From a checkpoint of a small transformer trained on Wikipedia.
Size: 14 layers, width 224, 4 heads of 64, MLP 576 SwiGLU.
Training: a variant of Adam for these matrices, 144M tokens, 8814 steps.
MLP neurons of a small language model. Each row is named by its layer, matrix (gate and up: input weights) and neuron, and shows model dimensions 64-159. Each number is 50 + 10 x the weight over its row's rms, rounded and kept within 0 to 99. A neuron's up and down rows have the sign that makes its largest values positive.
After each neuron's rows, "fires in" lists the words (lower case) most often at its 100 highest values on Wikipedia text that the model never trained on.

L10.gate11:25 38 64 38 51 61 35 37 33 54 45 51 48 46 53 48 39 27 39 48 61 69 45 49 62 55 47 53 42 46 60 51 46 39 48 46 46 49 54 32 64 47 47 61 22 57 52 38 49 53 58 41 36 46 48 62 42 44 52 47 57 49 63 30 64 32 60 72 68 57 45 28 42 55 36 57 52 57 44 47 50 46 59 33 46 45 43 50 46 60 53 36 65 41 66 48
L10.up11:40 50 45 59 38 74 52 55 35 52 31 57 53 58 55 50 42 45 41 41 62 43 66 38 36 37 48 66 49 43 65 52 57 58 56 45 58 59 63 40 50 41 36 61 57 24 57 45 57 61 39 49 36 59 59 76 52 50 71 40 59 49 56 37 66 54 45 55 52 53 49 54 46 36 39 31 71 60 41 68 53 41 46 42 42 52 48 54 51 56 40 51 45 42 50 48
fires in: "on", "one", "with", "only"

L11.gate239:44 52 40 44 57 59 54 39 49 59 57 50 30 50 53 76 40 58 46 39 42 69 47 38 58 43 60 43 52 43 45 67 54 47 60 50 50 51 38 42 46 55 61 65 63 38 47 53 51 55 66 45 44 42 55 77 46 61 54 49 32 58 62 40 31 49 32 48 56 45 57 49 58 46 42 39 52 50 44 49 46 47 41 28 56 36 61 53 51 35 62 35 46 37 46 18
L11.up239:48 44 49 57 64 52 65 49 75 61 56 50 34 52 38 55 42 63 42 54 41 56 24 70 43 48 59 42 55 54 60 49 55 42 58 48 45 39 60 45 49 67 66 64 45 51 50 42 56 31 67 37 22 38 61 55 46 41 64 61 32 43 52 51 65 57 49 50 59 58 33 59 65 65 54 52 52 53 41 54 39 52 38 54 69 43 50 38 54 56 60 50 36 50 62 50
fires in: "august", "july", "may", "april", "september", "march"

L6.gate91:35 45 49 58 55 52 51 52 48 43 52 42 58 67 55 56 49 49 49 32 45 54 47 53 34 62 43 50 56 54 38 72 67 52 39 45 56 54 74 63 47 44 45 68 53 50 32 40 27 38 41 51 58 59 46 61 47 51 55 44 60 57 60 47 65 73 33 62 53 41 60 50 50 39 45 66 47 67 63 62 45 45 47 54 56 45 58 47 44 47 38 49 66 53 43 46
L6.up91:46 78 23 46 54 43 43 50 39 57 53 66 57 53 55 41 41 54 48 49 58 60 45 36 46 50 78 47 49 50 48 59 57 26 58 59 52 49 59 46 34 54 57 49 72 37 68 43 55 40 51 57 43 55 47 48 50 53 53 58 39 55 42 67 51 47 65 46 40 38 56 29 41 42 62 37 44 48 65 64 73 44 35 51 50 46 20 54 42 38 66 58 44 56 50 49
fires in: "in", "including"

L9.gate367:55 38 57 62 49 43 49 56 28 67 60 49 44 73 24 64 42 36 35 37 34 61 59 60 49 29 37 49 42 35 46 62 48 53 44 41 48 43 52 38 37 46 35 41 31 41 23 39 52 40 59 36 44 67 40 63 49 54 47 60 46 49 34 61 47 48 51 46 36 50 46 54 56 44 32 62 44 36 48 57 45 27 53 57 47 40 68 47 28 61 31 39 59 78 58 43
L9.up367:46 70 53 46 51 58 53 49 28 54 65 45 46 47 42 59 39 45 48 48 46 60 60 58 32 42 41 63 43 41 38 51 40 53 42 43 53 49 64 27 38 50 80 65 51 32 53 40 67 33 62 37 64 47 52 42 46 34 39 52 60 39 46 54 52 37 30 58 44 60 46 59 55 43 37 54 48 58 65 63 62 62 67 53 42 51 36 47 55 56 60 59 48 36 41 61
fires in: "as", "became", "received", "loss", "losing"

L8.gate7:31 37 45 49 40 36 49 47 58 48 56 41 51 59 48 32 63 61 40 54 50 63 46 60 52 61 35 57 38 38 47 52 57 45 66 64 53 63 51 36 68 55 66 37 44 59 47 44 69 53 33 59 45 38 67 37 47 43 48 67 42 45 56 49 44 54 72 48 50 33 59 42 48 54 49 51 42 38 43 54 48 55 41 49 62 50 50 41 41 57 59 56 43 59 48 42
L8.up7:35 42 52 53 57 56 35 42 43 50 52 34 42 36 49 57 44 45 36 50 40 47 30 49 28 51 48 49 48 46 49 47 54 62 49 37 44 40 49 58 41 59 46 39 68 53 35 48 54 58 51 54 35 50 37 46 57 37 58 44 50 64 61 51 54 48 43 50 63 41 35 51 73 45 49 53 45 60 43 66 57 66 56 45 41 53 52 49 44 52 54 41 37 61 52 48
fires in: "it", "its", "they", "women"

L2.gate368:45 56 44 51 69 53 31 61 51 59 48 43 66 40 49 57 48 64 64 59 61 57 47 36 38 64 51 49 39 58 44 64 54 45 50 56 51 57 64 52 67 57 33 50 52 36 59 58 43 40 49 30 46 48 40 56 58 46 57 53 53 55 54 37 34 49 42 45 57 61 71 56 68 60 45 56 53 49 71 35 27 49 49 47 31 43 41 55 56 49 52 49 49 79 47 42
L2.up368:41 60 36 52 21 30 43 78 69 63 51 45 58 50 40 60 41 56 60 54 79 60 61 60 44 34 42 44 54 64 56 50 52 58 56 57 51 40 54 57 58 50 35 36 55 53 34 48 48 45 42 39 52 37 41 54 53 45 56 55 62 39 44 57 39 44 42 53 66 46 55 48 44 38 50 44 38 28 68 48 53 40 52 38 45 48 53 60 41 55 54 43 44 54 50 41
fires in: "2008", "2018", "1978", "2019", "2024"

L8.gate268:42 62 51 31 58 52 58 57 60 51 64 67 58 61 49 38 65 60 38 54 38 62 42 59 57 45 48 47 39 41 47 54 50 45 40 55 30 34 53 61 47 39 57 26 51 45 51 37 49 53 46 48 67 54 49 49 66 35 60 72 40 51 50 46 49 77 57 49 41 43 50 55 43 43 48 56 42 49 30 33 48 40 56 49 56 40 64 34 33 62 56 59 60 54 49 47
L8.up268:61 40 45 43 51 42 51 63 49 44 49 45 51 55 46 48 38 69 42 55 44 40 37 65 63 44 62 56 49 35 44 40 49 49 42 50 55 54 39 42 36 58 27 50 41 40 55 56 61 39 42 50 43 58 26 52 54 43 61 48 51 60 39 54 33 59 46 54 52 23 52 59 54 56 44 59 42 40 41 42 45 37 51 53 33 35 39 56 46 54 42 58 51 44 37 45
fires in: "university", "2022", "2023", "2021", "2020", "2024"

L10.gate147:54 47 54 55 69 40 58 45 43 41 55 50 37 62 47 50 64 37 35 54 46 52 51 40 53 46 62 50 40 33 43 66 57 60 58 40 39 50 57 51 46 43 36 37 60 53 53 57 51 47 61 48 36 41 34 45 67 61 51 57 69 39 43 63 47 52 62 46 46 56 48 40 53 35 58 57 52 37 51 32 52 37 42 54 49 33 56 34 46 67 48 55 46 61 76 15
L10.up147:53 52 47 44 44 62 47 39 55 62 71 61 50 68 52 53 45 29 35 48 32 45 46 40 48 54 50 48 53 56 60 56 52 58 51 53 36 61 60 52 43 62 65 62 30 49 56 48 35 46 56 47 35 47 63 52 60 60 45 33 38 46 51 51 50 60 50 49 47 59 35 21 47 37 53 28 69 68 56 34 48 37 52 45 40 47 62 38 49 45 36 64 36 40 52 35
fires in: "may", "april", "september", "august", "november", "december"

L2.gate310:53 59 39 39 54 38 44 51 70 57 59 43 49 48 60 41 61 44 53 57 32 47 57 27 61 39 53 43 45 31 62 58 53 70 52 39 49 46 59 53 29 39 57 53 47 52 51 33 31 75 34 70 56 43 50 56 47 64 40 35 54 49 54 51 37 61 51 50 60 60 63 45 65 30 47 63 47 82 59 52 45 52 47 73 36 55 48 34 32 43 57 45 50 56 46 44
L2.up310:52 71 43 62 45 54 59 48 66 45 35 55 17 49 58 53 71 62 47 48 39 67 48 45 60 37 32 35 44 41 61 55 33 57 43 41 47 56 53 54 35 57 66 60 53 59 46 46 57 58 40 70 60 37 65 37 60 56 24 38 34 59 51 57 34 48 60 45 50 51 39 57 47 37 49 64 35 69 47 33 60 37 44 44 58 57 54 33 49 60 57 38 50 43 46 54
fires in: "was"

L9.gate8:31 40 43 54 56 61 72 47 37 47 54 45 53 57 54 33 54 33 51 43 20 52 45 65 34 60 58 28 62 41 49 58 71 56 47 42 44 50 60 57 53 55 51 47 59 50 47 37 61 51 64 44 50 40 60 54 41 37 64 52 48 42 54 52 56 66 56 63 40 44 44 50 53 42 42 66 34 41 57 49 67 52 53 49 53 47 48 45 25 54 57 50 39 54 40 40
L9.up8:44 50 52 66 42 44 32 47 46 58 30 38 57 46 51 39 69 60 34 45 63 59 39 61 52 24 48 43 39 45 64 37 46 66 60 52 52 59 48 43 45 52 52 39 58 55 48 43 84 37 48 47 41 61 50 41 61 59 57 51 40 54 42 39 52 57 50 40 36 54 60 39 52 56 76 38 53 31 42 48 52 59 57 53 34 41 62 51 45 45 22 30 48 50 59 43
fires in: "it", "its", "until"

L6.gate274:38 36 64 45 57 38 40 61 31 64 60 34 64 49 45 50 60 47 57 65 44 54 49 44 17 45 47 49 54 45 45 42 35 50 71 51 50 60 53 38 54 49 45 49 56 45 52 52 48 48 19 42 49 42 61 44 39 59 45 47 62 53 48 51 48 57 60 52 47 31 75 46 53 63 57 51 47 63 32 47 52 41 46 61 53 52 41 46 42 57 42 48 61 66 74 54
L6.up274:21 30 46 34 34 56 41 46 42 45 64 41 43 61 47 50 42 44 26 52 53 43 43 31 27 61 24 55 55 56 58 74 45 43 60 60 48 44 33 42 49 41 46 47 55 50 31 52 38 53 58 49 37 48 62 47 41 61 46 54 50 64 66 55 64 48 44 51 43 47 43 31 53 35 47 50 53 68 51 45 59 74 28 43 60 50 50 55 48 45 44 31 54 56 50 45
fires in: "which", "who", "while", "what"

L2.gate308:50 54 45 62 48 52 47 48 52 44 40 47 60 53 45 30 38 54 37 54 45 33 41 47 41 50 51 48 48 40 55 60 46 54 62 57 51 54 46 50 74 57 45 48 57 61 49 59 67 63 42 29 42 57 63 50 53 55 40 64 47 61 54 55 46 48 53 37 39 44 59 52 49 41 51 62 34 61 38 31 61 55 30 51 47 44 56 45 40 71 47 55 54 54 60 42
L2.up308:70 50 53 62 49 48 69 54 46 59 37 42 38 45 45 47 52 69 49 34 59 54 33 32 41 53 42 50 46 56 56 52 56 48 48 69 44 50 51 74 51 69 44 40 60 64 28 55 37 52 58 48 45 64 60 53 47 42 47 52 60 58 67 42 59 54 45 59 48 58 56 38 39 47 55 48 46 65 44 38 61 54 37 67 44 55 51 47 47 48 55 51 59 64 40 64
fires in: "which", "they"

L2.gate231:26 64 25 59 68 31 40 63 64 35 54 56 60 47 65 49 42 42 56 53 59 48 46 65 52 38 36 54 30 58 45 51 63 51 51 38 55 37 50 33 44 31 35 51 46 36 71 51 48 49 53 53 39 60 43 68 50 46 38 51 48 52 46 56 31 42 77 67 56 38 46 39 52 66 59 40 55 47 59 69 26 45 50 66 43 49 28 67 33 48 44 51 28 66 53 50
L2.up231:38 34 50 63 46 45 45 45 51 50 58 39 56 56 37 50 45 40 52 41 34 29 49 41 57 43 59 50 48 36 43 27 56 57 53 45 68 61 42 44 37 46 49 64 42 58 55 48 41 57 60 56 44 49 33 43 45 41 75 65 53 54 50 56 63 43 45 41 39 47 39 47 63 59 28 47 63 26 52 69 31 44 59 62 41 52 60 56 82 44 56 34 66 46 43 52
fires in: "history", "record", "records", "recorded", "district", "historical"

L2.gate194:54 47 46 58 53 68 41 41 53 42 48 35 81 59 32 38 50 41 48 49 51 49 37 38 22 55 41 43 55 56 58 46 60 48 46 65 42 53 43 48 42 69 51 58 33 44 38 35 48 42 39 40 30 38 41 45 30 42 47 52 77 48 40 44 56 59 52 41 43 50 67 48 56 48 37 46 34 58 57 30 69 50 49 47 65 50 59 61 30 47 40 43 59 59 67 50
L2.up194:52 76 45 58 59 31 48 44 52 64 43 61 46 47 47 48 68 46 70 40 70 56 54 34 69 53 43 47 52 53 47 35 41 41 54 47 42 44 56 44 68 50 54 43 57 60 63 44 71 61 42 44 61 59 62 55 48 46 55 35 50 48 41 46 38 54 55 49 35 54 50 45 28 65 63 45 44 40 68 59 54 55 39 47 52 48 50 40 26 46 46 46 32 58 54 60
fires in: "which", "who", "while"

L3.gate451:46 61 42 45 55 40 48 51 40 30 33 39 61 57 36 45 59 46 38 30 61 42 46 39 62 62 66 57 45 45 53 55 65 44 67 39 39 51 65 49 61 58 55 52 53 46 44 49 39 45 56 45 49 44 52 54 60 40 54 33 45 39 53 36 38 67 57 55 46 43 51 49 38 51 53 48 50 60 61 32 45 52 32 44 47 39 42 42 35 49 37 65 42 69 49 23
L3.up451:54 30 61 43 50 62 36 43 48 47 53 57 33 57 68 47 50 46 50 55 44 67 48 68 53 26 57 42 39 49 47 57 44 51 55 53 39 42 29 38 69 46 51 54 46 39 51 51 48 49 60 45 54 68 36 45 57 49 51 53 55 45 33 49 66 42 32 40 56 53 55 54 46 59 36 39 69 47 37 61 44 53 62 41 42 39 33 57 53 39 39 49 47 37 51 66
fires in: "university", "river", "private", "living", "rival", "liverpool"

L2.gate84:46 55 58 55 46 27 74 46 37 64 42 51 55 52 53 51 62 46 38 52 41 50 53 53 41 42 44 39 61 67 31 54 49 38 43 57 42 53 51 46 59 65 39 53 41 56 62 39 45 58 33 63 49 43 56 50 47 40 45 45 50 59 51 34 42 69 55 57 37 56 45 41 37 38 50 49 34 61 48 15 57 55 56 36 75 45 41 40 35 47 47 57 46 55 59 49
L2.up84:69 64 29 48 44 38 63 50 66 62 38 39 58 53 46 35 47 50 47 32 58 48 62 46 62 38 47 59 48 77 37 41 42 26 53 51 51 48 65 41 50 52 45 48 60 61 52 51 41 52 52 65 59 62 62 52 49 57 33 47 41 53 73 46 43 52 50 61 51 60 47 32 26 48 52 51 45 36 53 36 60 57 40 48 65 56 69 48 48 40 46 53 40 43 49 58
fires in: "who", "while", "championships", "white", "championship"

L3.gate424:57 57 29 41 53 39 52 55 42 48 38 44 50 48 59 45 59 47 45 28 61 47 47 27 49 57 45 49 59 54 51 32 37 38 49 57 46 60 55 52 50 61 45 47 51 54 56 58 61 40 53 51 44 63 45 50 39 50 64 47 54 64 34 68 49 66 68 49 53 67 33 19 43 50 54 84 48 49 46 46 54 37 42 55 70 40 59 41 48 38 58 72 41 57 49 35
L3.up424:55 74 59 52 53 57 48 59 62 44 44 46 40 45 56 45 54 51 63 47 43 43 47 68 68 44 50 44 44 43 50 38 55 50 58 48 52 48 39 53 25 42 39 48 34 54 59 51 73 34 57 53 41 48 51 44 56 54 54 39 33 41 50 52 58 60 51 41 68 49 55 51 50 40 49 46 56 43 50 44 44 46 54 48 34 41 34 88 48 48 50 52 51 31 46 56
fires in: "united", "university", "unit"

L2.gate306:37 57 60 63 37 43 57 52 45 64 48 57 29 48 49 45 51 45 60 62 51 73 53 43 41 45 72 58 63 55 31 51 47 42 69 64 53 55 57 55 34 54 46 58 53 54 42 28 58 34 40 57 49 40 65 46 45 64 58 31 55 39 47 46 73 57 49 62 41 54 45 48 51 57 48 51 36 47 48 51 63 35 60 47 70 40 42 44 62 44 56 49 46 55 57 43
L2.up306:63 46 61 57 46 56 52 54 36 40 55 22 33 47 41 50 74 37 49 49 48 52 64 32 50 65 59 62 47 52 35 57 43 25 59 49 55 60 47 54 38 59 55 55 43 46 45 52 60 47 58 68 69 53 58 64 36 68 44 45 54 63 51 58 56 61 60 57 58 47 68 38 41 45 42 54 56 51 53 39 43 52 55 65 28 54 57 57 57 53 52 58 31 55 48 55
fires in: "john", "church", "khumbu", "qahtaba"

L9.gate380:51 46 50 38 43 61 46 48 40 36 54 43 49 49 44 52 48 54 20 43 29 54 59 67 65 54 46 63 55 56 49 67 59 44 62 36 32 53 44 49 63 36 54 47 52 45 53 46 63 37 65 51 22 63 41 61 50 29 62 58 56 27 58 60 61 44 58 47 38 40 59 46 41 61 28 40 45 50 52 57 45 35 42 56 58 35 44 35 55 49 46 36 59 47 40 41
L9.up380:49 61 24 50 54 44 57 41 48 44 53 57 41 24 35 61 55 55 31 42 48 48 67 56 45 31 62 45 49 64 70 58 51 38 50 37 55 56 55 45 55 57 65 49 50 45 54 35 31 44 38 58 52 38 58 44 48 43 56 50 58 58 66 53 55 51 48 60 71 57 45 62 54 46 42 27 53 44 45 73 50 41 38 51 54 60 63 50 47 54 54 33 59 62 33 55
fires in: "as", "by", "became", "present"

L8.gate481:44 64 57 39 53 38 53 58 46 30 36 47 47 61 74 42 50 40 42 40 59 50 37 54 45 41 74 60 32 41 67 38 52 43 75 66 40 32 48 29 56 59 49 43 53 61 63 50 55 50 44 60 30 58 70 60 47 47 39 66 44 50 43 57 26 50 49 43 52 55 60 55 54 46 54 64 52 48 54 61 50 54 37 49 58 45 57 46 58 45 61 47 38 58 63 43
L8.up481:30 59 60 40 57 30 30 29 80 63 50 38 59 58 60 45 58 55 45 33 57 44 33 38 45 60 33 28 44 52 55 42 53 62 50 47 53 38 48 43 65 49 50 42 45 65 59 60 33 45 46 44 38 47 67 60 54 60 50 65 46 57 39 56 49 39 58 41 47 65 41 29 43 58 57 55 59 59 53 30 57 58 42 52 48 39 53 63 46 42 46 63 61 50 62 48
fires in: "which", "who", "initial", "initially", "institute", "while"

L10.gate76:52 66 48 57 50 53 50 38 36 55 56 44 45 47 63 52 36 61 56 28 58 45 40 47 43 49 46 45 62 63 48 46 52 38 67 36 39 64 73 43 35 43 44 53 50 42 46 34 61 41 57 41 41 63 50 48 45 47 51 51 46 55 59 45 55 68 38 66 40 69 63 50 50 63 49 82 53 40 62 43 66 46 47 60 58 43 50 44 25 66 68 51 52 52 63 39
L10.up76:52 57 42 58 49 44 58 57 56 61 37 49 47 56 43 44 60 60 56 67 53 41 43 49 50 55 45 60 41 54 36 47 59 33 46 57 28 41 47 46 61 56 45 49 42 49 63 63 41 60 66 56 44 63 44 49 43 48 41 56 63 64 60 54 50 49 53 38 61 49 56 55 39 47 49 55 61 74 60 57 49 41 52 63 57 63 49 27 46 37 44 52 42 45 36 59
fires in: "which", "in", "who", "including", "details"

L2.gate88:59 66 71 41 52 37 54 58 49 44 58 37 69 45 41 38 51 45 47 59 43 48 59 65 45 47 42 43 42 59 52 61 52 56 55 49 62 34 52 46 25 50 40 73 42 55 34 34 47 45 34 52 52 38 52 67 55 50 60 71 69 28 50 49 44 55 46 57 51 34 54 59 56 58 44 33 41 47 62 58 42 40 48 50 57 44 68 64 59 58 52 37 41 54 64 58
L2.up88:44 63 62 55 39 31 47 45 45 39 47 43 60 30 47 35 53 48 47 58 40 68 58 54 39 58 35 46 38 68 47 64 42 45 46 44 45 72 50 59 60 52 41 46 36 72 38 51 55 51 44 64 56 44 48 72 58 53 65 64 59 55 48 54 58 49 40 62 62 44 51 59 55 61 56 48 52 39 39 52 41 48 37 37 54 39 81 68 58 57 41 47 54 57 58 52
fires in: "by"

L9.gate96:46 64 54 39 50 40 53 47 55 48 57 57 60 58 51 49 52 64 38 45 42 35 51 48 51 49 60 54 53 32 54 60 44 51 40 37 45 49 52 33 53 54 38 64 58 55 55 41 54 40 57 63 37 49 63 40 59 51 47 45 53 40 46 71 45 44 51 43 60 51 90 54 62 54 58 54 59 58 46 38 55 65 46 44 34 48 39 69 58 39 57 63 81 61 43 31
L9.up96:36 51 46 50 54 51 50 55 56 62 42 46 47 44 28 37 51 47 48 44 29 53 39 64 54 61 57 51 57 42 60 53 39 42 46 58 43 29 39 52 48 33 49 49 62 43 49 48 45 37 37 60 47 38 51 46 33 59 52 64 28 53 61 60 39 46 50 36 72 65 29 64 36 58 68 48 45 52 43 46 54 42 54 40 63 48 37 47 48 50 57 55 50 61 64 53
fires in: "february", "july", "april", "may", "september", "november"

L2.gate203:42 47 47 56 60 51 38 45 60 49 36 45 52 51 42 43 60 59 46 58 56 54 50 43 51 31 54 45 54 30 60 64 54 58 50 68 33 59 44 51 43 56 44 38 39 57 45 51 46 68 54 46 38 40 39 54 40 64 36 58 49 61 59 30 51 54 47 66 53 66 49 46 60 64 38 62 47 55 53 09 67 50 58 63 41 44 59 34 43 47 55 55 42 45 55 53
L2.up203:43 56 39 58 61 59 53 53 74 56 60 58 38 56 60 40 70 58 52 47 37 59 60 49 53 49 61 35 43 39 48 69 38 64 34 53 69 43 48 62 44 48 77 65 55 47 35 42 52 52 49 60 65 35 50 45 55 52 32 51 56 35 48 61 47 54 50 52 55 53 47 49 51 36 47 52 61 65 51 53 51 54 34 43 46 60 68 36 46 40 63 42 51 57 42 59
fires in: "was"

L11.gate526:43 65 36 39 52 41 44 41 41 54 56 54 61 52 36 38 58 38 39 40 54 40 50 36 48 42 66 50 50 59 60 54 57 68 44 49 37 55 62 56 57 51 64 40 33 53 39 50 56 37 47 39 63 39 57 58 37 50 24 38 49 57 49 59 50 35 40 54 62 52 52 71 67 47 49 50 31 51 76 55 41 48 43 30 56 58 53 51 47 41 47 52 49 52 48 42
L11.up526:61 55 60 57 54 34 44 60 58 51 24 43 47 55 63 37 52 34 68 61 50 55 53 35 44 69 60 61 41 56 30 56 45 51 49 51 53 76 62 63 49 50 54 49 50 35 47 46 69 51 43 37 54 52 58 42 69 33 39 48 69 56 55 37 46 42 56 46 45 63 59 51 51 64 55 45 49 73 60 62 54 45 63 53 42 49 51 52 49 42 55 45 42 57 57 68
fires in: "that", "between", "get", "which", "cd"

L10.gate248:51 46 30 39 51 65 44 57 54 52 49 53 45 55 35 49 55 63 28 55 45 65 42 44 46 55 52 50 48 48 43 38 72 47 62 40 40 49 48 39 27 49 44 63 50 51 54 49 44 46 58 61 38 39 44 58 55 66 51 45 36 53 52 48 49 49 61 56 66 40 49 46 41 29 47 63 48 58 52 30 53 63 36 36 35 48 54 57 34 52 46 48 50 36 37 22
L10.up248:67 59 48 49 52 47 57 47 62 57 54 63 57 40 51 46 43 41 39 63 57 47 55 49 30 54 45 38 50 56 40 68 32 50 50 49 51 47 43 48 57 47 53 52 39 47 49 33 38 46 70 66 45 53 38 48 67 58 48 55 37 64 50 52 56 42 64 50 62 34 32 38 61 43 53 52 36 52 37 51 65 17 34 56 53 52 37 57 49 32 47 50 43 56 69 48
fires in: "in", "17", "16", "12", "26", "10"

L2.gate165:29 50 34 38 52 53 50 46 42 54 49 54 54 50 76 46 40 51 55 59 64 48 45 55 38 30 52 41 35 58 48 57 35 30 56 38 59 51 43 50 54 55 41 37 60 37 48 54 37 49 50 50 37 44 41 50 51 45 61 34 57 52 40 51 57 44 51 47 53 42 70 45 53 44 39 55 50 54 45 41 50 39 44 55 55 43 42 64 45 52 48 58 44 51 67 27
L2.up165:49 60 44 43 59 52 60 48 41 48 56 59 50 66 64 64 47 53 66 51 58 61 48 48 36 53 52 75 46 62 56 66 46 36 43 56 60 46 39 52 89 49 24 49 40 50 32 53 37 46 56 28 39 59 47 59 48 51 56 42 68 56 53 55 50 42 36 68 48 52 56 61 53 72 46 70 42 54 58 39 52 53 44 39 34 40 47 50 34 35 52 66 41 52 44 32
fires in: "about", "southern", "2019", "2018", "without", "2024"

L8.gate168:44 46 48 57 57 19 44 49 54 38 48 58 42 57 44 33 69 49 34 47 54 41 70 49 60 46 49 47 58 52 30 56 53 56 44 52 35 48 43 42 56 52 30 58 51 46 48 49 55 50 46 48 42 52 43 77 50 43 45 53 61 51 49 35 60 65 50 63 40 48 45 68 52 44 41 40 41 59 41 38 43 56 35 63 25 40 46 56 34 49 51 41 50 69 61 52
L8.up168:54 59 45 79 48 45 54 55 62 69 42 58 54 51 53 35 27 38 71 19 54 58 54 58 46 43 53 62 49 59 38 50 53 47 54 39 59 50 46 63 36 63 58 38 49 35 47 35 66 53 43 57 53 54 57 59 63 47 53 35 58 46 48 45 58 67 52 48 63 36 60 60 34 56 57 41 50 45 56 53 57 52 45 60 47 56 52 58 28 66 56 63 53 39 61 53
fires in: "one", "there", "so", "area", "soon", "neo"

L3.gate132:37 60 41 51 53 61 38 61 65 47 53 60 48 34 41 52 52 37 50 57 37 54 57 50 60 59 54 30 45 30 57 76 52 63 28 53 51 41 48 59 47 40 60 58 52 54 44 32 50 62 56 63 49 41 45 42 41 47 46 40 35 52 41 37 36 43 48 57 59 53 54 45 52 61 39 71 66 73 56 38 54 38 51 47 40 48 55 29 53 43 44 38 42 58 46 48
L3.up132:43 65 50 70 65 47 43 68 64 42 60 46 35 63 47 52 68 44 60 44 57 58 53 38 49 51 49 50 33 44 71 63 62 60 58 45 46 44 54 55 34 30 49 43 57 56 52 50 47 56 49 59 55 36 52 52 57 49 37 46 54 51 63 53 39 40 43 59 63 60 49 52 45 50 43 44 52 62 63 41 55 52 34 42 53 60 51 33 34 55 55 42 40 54 58 62
fires in: "was", "is"

L9.gate209:60 52 67 31 70 45 60 58 55 52 57 38 52 55 68 58 50 47 49 43 53 55 51 36 52 64 51 52 31 51 45 47 63 53 59 51 60 49 58 46 51 43 41 48 54 67 51 53 51 26 52 66 45 46 56 47 63 51 47 45 51 50 39 73 48 60 74 39 47 39 50 56 48 46 48 65 59 48 43 49 39 36 42 54 36 29 57 57 54 46 44 50 75 53 46 28
L9.up209:53 40 34 38 55 57 69 46 51 35 40 55 52 58 41 56 37 47 28 50 39 49 55 45 62 38 54 53 50 46 23 50 55 62 65 45 54 49 55 54 51 48 35 43 55 59 44 60 27 58 62 52 29 41 35 56 56 63 46 55 44 28 46 48 59 52 43 53 43 42 44 38 60 46 53 39 55 66 45 41 57 32 49 53 38 51 40 57 31 52 42 52 44 72 54 35
fires in: "may", "april", "march", "december", "september", "ms"

L11.gate218:32 65 56 32 64 50 59 51 35 47 38 62 45 54 42 53 64 40 26 33 36 49 43 39 43 63 57 54 37 46 47 46 58 49 69 38 42 47 50 63 42 66 66 61 66 56 44 42 56 55 57 50 37 36 61 44 65 45 68 45 50 58 47 57 47 36 39 57 54 43 47 61 70 33 55 44 37 56 49 60 56 57 52 48 49 37 53 56 33 61 54 66 62 49 53 38
L11.up218:49 51 67 42 62 55 79 48 59 42 48 51 47 50 48 53 41 59 42 45 29 52 42 50 48 60 38 44 56 51 53 50 36 63 70 51 55 52 40 57 50 55 50 58 33 68 60 45 53 39 58 67 30 41 54 52 50 61 56 52 37 53 49 48 57 50 36 40 55 42 51 52 61 38 64 45 41 48 60 33 68 64 46 46 64 43 47 48 52 56 40 51 47 50 69 51
fires in: "november", "august", "april", "march", "january"

L2.gate49:47 52 59 51 44 55 48 49 50 52 46 53 50 51 49 50 38 41 46 31 50 54 43 48 41 51 53 52 56 44 41 52 61 47 45 45 47 67 41 41 53 39 42 42 41 48 63 54 61 53 68 53 49 49 56 40 45 46 38 43 35 51 52 46 48 54 62 43 38 54 53 38 32 37 56 56 43 62 48 51 51 32 28 51 65 36 57 52 61 58 47 57 45 49 63 56
L2.up49:49 52 68 41 43 54 61 55 46 41 38 61 55 61 52 52 47 44 37 37 57 47 49 48 48 54 38 48 63 37 67 56 65 63 54 44 66 46 38 38 43 49 29 39 39 44 55 52 54 47 57 46 48 56 46 40 51 52 55 37 45 49 52 54 54 48 53 35 28 39 54 50 30 29 49 45 49 55 53 51 47 42 40 38 62 55 60 56 50 69 52 56 47 49 62 53
fires in: "time", "on", "one", "in", "turnout", "times"